From a checkpoint of a small transformer trained on Wikipedia.
Training: 568M tokens, 4336 steps.
MLP neurons of a small language model. Each row is named by its layer, matrix (down: output weights) and neuron, and shows model dimensions 32-95. Each number is 128 + 32 x the weight over its row's rms, rounded and kept within 0 to 255.
A block is one neuron, or neurons of one layer that tend to fire together. Before each block is what it responds to, as a language model described it from the Wikipedia text at the highest values.

Responds to: Person-subject before predicate. Subject words he, she, who, or a biography's opening is, placed right before a verb about a person, e.g. ", he learned", "(born 1998) is", "footballer who plays".
L3.down637 [145 130 186  34 128  75  68 108 134 112 115 124 103 107 160 111 102 130 154 219  81 108 143 143 158 104  92  68  82 123 164 112 126 139  87 108 142 107 116  80 123 138  66 140 162 139 149 180 169 136 138 138 175 166 115 110  94 182 115 116 179 145  62  96]

Responds to: Name-completing word pieces. Final sub-word pieces that complete a multi-token proper name, often one already seen, such as Stefan-o, Garc-ia, Ugan-da; occasionally other words (armadill-o) or "is" after a subject noun.
L10.down194 [173  60 145 128  64 115 189 137 114  93 150 129 180 111 107 142 181 120 107  93  77 172  81  76  90 131 120 159 135 118 128 172  92 147 154 127  45 118 203 193 143  75  50 129 151 152  99  78 154 165 178 123 125 129 133 136 125 155 105 137 126  92  83 109]
L10.down236 [109 121 164 124 197 126 149 133 100 158 108  83 171 100 138  60 120 144 176 192 142  96  79 135 138 130  71  83 153 171  60 114  97 133 115 168 124 108 152 110  98 132 146 160 124  93 144  97 154 176 133  91  98  54 151 192 165 107 140 155 134 133 147 148]
L10.down336 [157  98  61 105 120  54 137  84 141 116 194  95 173 137  92 108  73 151  85  96 125  85 159 130 111 122 156 157 132 139 120  83 117 103 162 166 122  97 118 195 162 123  96  68 145 158  92 103  98  88  95 136  82  99 130 101  63 137 150 178 118 111 140  98]
L10.down825 [114  96 140  84 146 178 146  83 175 128 112 108 141 148 108 115 116 169 175  97  90  80  88 147 122 148 155 120 177  97 104 168 152 100 153 134  75 143 165  64  98 117 105 118 108 146 153 100 137 103 123 139 135  77 121  84 122 115  95 122 139  95 127 139]

Responds to: Adjective-completing suffixes. Final word pieces that complete an adjective or participle split across tokens, such as -ed, -ous, -ant, -able (undevelop-ed, fam-ous, import-ant).
L11.down31 [147 143 168 113 205 127 113 123 151 127 151 148 194  57  78 164 124 125 160 185 110 110 118 127  98 110  93 163  43 113 144 106 144  86 120 109 215 150 163 122  87  92 154  99 152 141 126 109 172 156 145 106 164 165 111 140 176 176 133 128 145 135 176  77]
L11.down69 [102 143 133 116 168 145 179 163 148  89 103 106  79  90 107 147 120  85  98  97 147 137 171 121 158 107 130  75 108 133 145 179 102  83 174 144 127 116  71 115 118  94 138 107 175 171 167 115 110  82 141 123 186 141 127 137 137 127 136 171 157 177  65 135]
L11.down78 [171 207 130 134  86  51 156 139 193 142 145 153 154  82  92 117 121 161 130 154 172 112 123  98 143 140  69 136 115  99 121 164 114  96 127 130 117 139  47 138 158 122 120 199 140 110 155 171 107 102 107 138  79 113 117 159 115 182 146 131  98 171  83 134]
L11.down180 [126 131 157 119  99 139 124 171  88  83 126  83 141  79 134 102 110 128 196 102 129  81 140  49 155  99 186 140  89 101 140  83 100 133 152 146 139 149  87 138 119 171 167 144 166 136 156 102 156 190 133 128 129 172 112 129 150 115  88  99 108 167 204 100]
L11.down208 [114 109 138 128 181 170 134 151 108  93 120 104 145 101  97 128 130 214 155 109 145 158 138 184 165 195  74 107  90  96 108 154 143 205 108 124  99 130 149 101 172 167 145 167 153 118 117 104 116 106 119  64 140  61 142 147 168 158 106 119 126 162 154 108]
L11.down531 [148 138 180 136 144  67 132 151 150  90 126 133 115 103 161 145 127 147 118 114 147 185 132 135  87 136 139 159 171 118 134 141 137 126 150 151 130 135 141 145 123  76  44 101 100 168 137 139 176 131 122 138 152 148 134 107 165 145 165 133 103 147  92  94]
L11.down549 [145 178 127 172 123 120  93 149  93 103 119 141 141 109 181 128 109 108 124 130  67 127 167 162 147 126 101 125 124 114 101 138 158 118 133 143 159 118 178 130 150 143  60 131 105 149  93 128  90 112 162  85 101  88 131 148  75 130 150 163 123 107 142 143]
L11.down585 [118 155 137  96 109 130  68 148 133 130 144 100  85 142 115  95 184 115 105 163  87 125  96  97 113 132 135 113 138 104 138  86  79 117 103 154 150  92  58 115 130 159  93 166 121 137 157 215 118 108 101 120 223 130 120 200 161 110 127 117 169  81 126 139]
L11.down661 [107 100 142 118  73 125 142 132 141 160 138 149 202 166 125 142 123 128 122 166  76 173 163 122 103 159 201 137 145 135 107 145 154 135 161 134 196 138 131 138 122 142  28 147 101 171 127  80 131  84 119 137 175 153 118  98 134 103 132 114 163 132 137  93]
L11.down862 [129  42 136 162  96 126  97 164 162 141 141 118 139  79 147 105 114 111 149 111 151  97  94  48 114 116 155 141 125 154 131 193 149  76 142 106  98  95  63 164 182 110 101 155 154  93 114  94  37 160 114  53 165 152 119 123 207 121 121 150 175  92 100 143]
L11.down888 [121 167 130 173 112 142 161 129 135 155  72 123  75  68  88 153 180 156 169 158 129 153 126 117 130 151 109 167 100 120 153 164 124 145 170 130 110 102 111 142 118 103  95 191 143 131 155  58 164 161 148  70 189 141  60 177 136 144 178 119 149  65 132 158]
L11.down894 [208 120 104 132 156 157 105 132 179 131 134 111 114 127 124 143 122 184  98 125  66 164  89 163 111  91 149 159 180 120 150 162 192 100  89 170 126  83 126 111 130 200 137 132 143 121  97 131 129 140 101 136 128 152 157 160  96  82 170 128 140 119 136 115]
L11.down1133 [ 92 167 161 171 147 199 154 158 178 134 130 193 158  88 181 140 142 186 111 121 122 123 170  73 139 179 150 137 153  89 167 130 203 105  87 124 175 168 116 125 121 119 120 144 139 124 145 127 117 127 127 123 129 151 161 118  86 113 158 138  90 112 116 177]
L11.down1142 [135 151 165 133 149 173 120  99 126  94 144 123 111 102 184  81 177 191 155 171  92 160 181 110 146 135 125  91 133 131  69 169 138  69 138 121 144 165  75 111 116 120 132 147  52 136 119  86 143 157 127 128  86 141 150  80  99 112 129 151 129 123 127 180]
L11.down1149 [113 142  90 137 117 112 172 163 114  98  83 173 124  75  50 134 111  90 149 118  78 156 102 165 168 139 174 125 111 112 139 114 179  77  81 101 151 136 135  82  84 137 123 116 130 132  96 135 103 131 120 105 155 159 120 132 122  86 193 124 168 172 156 148]
L11.down1189 [128 112 123 153 127 101 134 218 144 154 114 127 144 143 106 150 133 175  91 105 110  96 159 148 123 129 109 128  84  76 134 194 141 140 125 115 179  98 125 116 154 127  62 184  67 138 127 183 123 149 119 167  67 137  89 166 116 158 110 143 156 107  87 132]

Responds to: Sports terms, also, suffixes. Diffuse unit covering sports words like Team, finals, postseason and finishing, the adverb also (including See also), and endings -ition and -able.
L3.down655 [ 94  59 164 123 174  88 135 116 121 120 176  92 135  82  77 193 155  76 115 135 135 134 125 112 150 149 123 170 149 110  61  62 174 183 114 119  90 181 104 105 115 137 161  56 116 102 135 122 115 133 128 184  74 108 133 126 203 131 107 174 124 123 112 100]

Responds to: Proper-name final pieces. Final word piece of a multi-token proper name, mostly surnames, often the sentence subject right before a verb, comma or parenthesis, e.g. Pull-ard, Kais-er, Fukuna-ga, Adam-s.
L11.down30 [121 171 115 110 130 146 144 111 142 117 177 154 109  50 176 126 157  96 169 188 158 134 111 125  73  98 166 127 146 106 156  77 108  61  91 159 164 137 120  96 133 159 144 157 137 203 155 195 108  76 156 134  83  71 120  91 145  82 132 121 138  75  80 136]
L11.down43 [158  61 123 139 127 129 161 149  94 125  97  71 164 187 127 136 155 193 131 158 108  99  95 113 125 101 157 132 110 107 162 152 116  73  82  83 164 142  99 152 108 135 123 155 124 127 181 173 167 137 111 174 131 129 120 190  86 211 140 202  62 141 113  70]
L11.down137 [108 153  90 110 182 118 162 139  86 142 142 144 162  81 126 113 144 164  87 110  78  67  94  91 125 150  96 108  94 155 104 143 107  84  73  94  81 111 127 156 157 127 136 164  63 126 167 141  42 123 158 148  91 181  94 132 150 157 117 172 129 118 182 160]
L11.down397 [158 162 163 113 166 185 144 170 145 154 155 126 162 164 175 115 138 114 143 177 185 170 111  89 103 142 178 134 169 172  87 111 145 178 135 140 107 122 173 139 141 152  56 117 125 161 182 136 103 136 134 142 132  78  73 111 118  76 167 129 148 134  95 122]
L11.down704 [119  97 109 153 108 146 136 155  91 124 118 123  84 101 102 103 116 126  72 104 124  48 113 172 129 184 141 139 128 122 154 141 169 120  86 183 146 129 109 140 175 158 103  92 169  92 138  75 117 160 121  86 135 151 136 156 114 121  88 201 145 121 114 158]
L11.down881 [ 90 141 171 120 142 123 124 155 105  86  96 159 150 137 124 135 133 181 165  60 169 103 195 111 134 126 129 119  59 164 115 197  94 168 136 131 111 138 137 108 100  70 103  87 190 123 137 107 145 129  81 109 163 139  78 105 120  69 113 106 107 105  50 148]
L11.down927 [136 144  72 161 127  99 129 116 125 197 120 104  75 101 121 177 157 101  92 148  88 141 146 150  57  91 141  94 107 135 143 133 152  78  90 182  68 120 141  67 105  52  89 130 131 128 165 158 142 153 123 103 171  81 153  91 122 121 107 155  92 152 140 144]
L11.down943 [ 81  90 152  92 141 135  95 129 149 109 143 136 106 151 121  97 135 131  80  98 153 150 104 125 114 109 166  74 132  86  22 214 133 113 146 165 130  81 147 123 159 114 130 134  93 123 158 109 148 107 150 191 127 127 116 139  57 127 175 106 112 176  99 153]
L11.down984 [130 121  92 121  99 154 158  69 190 137 182 141 156 158 163 166 103 155 140 156 136 152 182  77 129 163 156  30 112  62 160 126 100 119 172 164 115 177 165 158 134 149 137 136 101  93  89 107 161 171  92  91 179 136 124 129 135 153 103 144 124 102 152 165]
L11.down1013 [156 121 120 185 109 115 161 181 128 109 193 106 136 127 123 158 130 121 154 132  73 100 128 107 146  89 158 132 104 105 146 188 155  94 172 106  95 156  72  90 108 179  85 178 156 121  73 173 107 163  85 122 119  85 140 105 119 156 117 106  93 106 163 160]
L11.down1051 [139 111  97 150  68 175 154 120 148 172 148 120 113 129 117 130 122 106 204 157 167  99 144  63 126 142  95 139 120  82 120 183 117 131 119  74 137 147 223  89 141  83 158 113 113 158  62 106 121 104 135 132 165 130  81  96 108 141 142 130 141 160 120 168]
L11.down1138 [122 126 138 127 104 120 124 136 116  85 152 145 172 105 114 106  92 118  83 139  89 169  69 111 118  80 117 142 131 168 146  99 138  61 207 136 155 109 158 133 127 122 137 160 176 178 114 118  76 149 141 165  98 143 129 112 110 106  90 146 137  94 111 163]
L11.down1195 [109 163 141 131 147 160 145 112 130 139 104 113 170  93 189  53 168 131 144 131 118 111 123 103  66 161 116 133 101 152 151 129 138  92 143 169 159 151 104 110  92 174 126 115 138 148 109 127 123 121 133 163 130 125  75 139 120 113 151 129 136 118 119 132]
L11.down1206 [169 172 208  64 176  77 122 156 149 134 142 100 142 105 119 171 138 136 141 166 122 126 120 166 111 160 161  95  47 139 121  96 132  95 138 138 149 125  95 109 102 179 203 160 186 106  60 131 154 133  77 126 150 112 187 125 119 143  95 133 169 114 158 112]
L11.down1219 [ 64 114 118 150 109  90 180  92  90 114 135 106 140  81 128 140 190 150 125 123  84 179 162 124  94  94 162 123 141 122 140 114 138  96 121 176 136  93 135 136 133 135 104  84 182  84 161 123 119 128 136 146 135 173 174 128 146 153 144 140 140 154 125 163]
L11.down1257 [100 106 185 158 118 137 141 117  98 160 110 172 130 140 146 106  99 136 159  92 117 160 123  89 204 107  97 153 158 131 148 131 181 154 133  41  99  67 180 148 171 131 178 119  46 120 182 146 141 124 118 123 124 157 165 136 127 129 130 148  75 100  59 122]

Responds to: Split "-ed" suffix. The word piece "ed" split off a verb stem as a past-tense or participle ending (loaned, developed, renamed), occasionally inside words like Medicine or Cedar.
L3.down910 [209 196 120  81 138 120 110  80 110 106  68  58 105  93 100 104 108 155 154 163 142 126 171 151 111 116 115 102  71 130 171 110 149 119 115 153 178  86 104  98 138 141 126 114 128 102 130 131 153 134 168 118 162 154 107 161 127 141 137 167 127 164 114  98]

Responds to: Day number in dates. Day-of-month numbers in written dates, mostly after "on" or a month name, such as "on 27 January" and "May 27,"; also century digits like "the 16"00s and the comma after a day.
L10.down117 [137 136 103 162  81 150 104  65 134 152 132 201 147 174  52  97  87 120 161 117 139 159 132 166  79 151 143 114 140 144  95 137 140 172 115 113 119 139 117 140 145 128 139 135  94 122 181 105 156 146 154  87 133 124 161 168 100 113 122 134 111 145 100  66]
L10.down1081 [108  70  80 128 139 162 105  78 108 138 147 175  84  76 139 113 111 111 169 128 119 130  98  89 173  93 139 102 140 135 184  88 117 169  64  66 127 204 121  99 109 197 179 144 110 136 113 161  79 113 132 124 114 141 143 101 104 140 104  86 143 170 154 126]
L10.down1106 [ 92 135 123 179 147 130 151 155  77 169 139 174 130 100 130  83 123 128 143 117 133 119 118 160  90 165 195 142 137 122 130  94 121 140 126 137 132 134 154  90  87 155 149 125 196 118 118  64 155 103  94 118 152 126 110 110 149 170 168 125 160 125 129 129]
L10.down1143 [124 196  95 149 136 133 100 116 187  99 103 140 154 111 118 130 145  71 133 165 148 138  95 160 125 118  93 131 122  94 116 164  77 102 128 166 160 130 123 132 121 104 131 131 152 172 149 163 109 111 116 111 166 108 104 128 184 124  90 105 120 102 118 104]

Responds to: Month names in dates. Month names and year pieces within dates, mostly in infoboxes, tables and lists, such as November 1987, July 4, 2018–2019; also some subword fragments like mit in submitted.
L3.down554 [151 119 147  95 127 145 126 107 128 152  87 136 153 149  37 143 119 164 131 142 128 148 210  64 116 149 156 131 136  77 200 131 183 142  89 185 158 108 160  77 154 125 124  62 152 117  73 134 157 153 144 126  90 141 100 115 150 108 152 150 184  79  84 164]

Responds to: Clause-linking connectors. Connectives that open a new clause or conjunct mid-sentence, usually after a comma or noun in Wikipedia prose, such as and, which, who, while.
L10.down512 [119 124 108  94 137 132 189 147 142  34 158 116 121  78 184 128  57 130 123 152 126 159 170 136 173 133 150 137 127 160 114  72 160 111 153  69 146 110  76 156 125 160 164  73 171 177  73  86 134 115 132 142 138 186 134 128 130 116 118 146 141 192  79 130]
L10.down689 [128 115  86 227 121 162 115 108 157 135 102 121 124 150 161 118 105 139 143 104 168 151 145 124  71  89 128 133 138 104  96 133 138  69 137 166  99 164 140 140 146 123 107 103 154  98 106  88 142 122 116 107 144 110 132 110  92 173 110 138 146 118 181 170]
L10.down863 [132 137 129 116 100 108 141 131  96  76 130 106 109 120  89 111  86 185 113 153  77 139 118  99 104 137 128 143 150 147 142  84  98 119 195 127 168 159 177  88 115 122 118 154 119 126  67 138 118 129 125 132 145 109  90 174 160 128  97 158 130 152 116 130]
L10.down1187 [170 127 124 146 151  99 145 137 129 106 155 118 127 136 191  90  84 115 143 173 136 126 160 125 127 128  62 142 145  94 117 144  96  92 113 140  80 111 140 145  87 189 163 170 195 168 127 166 188 122 134 155 156 181 186 154 161 144 101  75 173 135 116 166]

Responds to: Word-final suffix pieces. Fires on the last sub-word piece that completes a word split into fragments, often suffixes like -ly, -ate, -ic: month+ly, altern+ate, allerg+ic, Calci+um.
L10.down10 [122 113 111 117 164 210 203 109 145  92 132  96 110 165 173 152 124 180  68 106  66 143 194 171 108 143  86 145 128 183 166 147 151 136 111 117 105 171 162 199 153  72  83 168 110 110 109 106 153 114 105 168 152 151 167 131  98  80 166 131  93 119 118 142]
L10.down129 [159 140 165 134 125  96 116 142 159  52  89 178 122 136 122  90  42 107  47 148 145 108 130 119 124 109 159 111 123 104 163 132 150  77 124 128 127 167 124 135  78 147 143 149  86  81  90  61 174 155 105 168 141 149  89 146 114 154  95 167 154 166  86 149]
L10.down179 [127 133 202 107 137 162 185 170 178  88 121 149 130  84 111 156  86 191 105 207 157 165  55 126 106 168 140 101  96 112 111 183  95 115 134  58 171  99 137  97 101 131 120 198  97 104  71 181  76 131 118 141 122 168 148 159 120 121 103  69 128 103 132 110]
L10.down467 [147 136  84 147 161 154  95 161 103  90  49  99 127 118 140  88  86  79  65 134 144 178 142 156  82 121 107 190 110 114 113 137 108 177 116  88 139 168 109 140 135  97 103  86 149 119 106 148 121 116 136 117 185 152 155 143 128 116 132  94 159  91 175 138]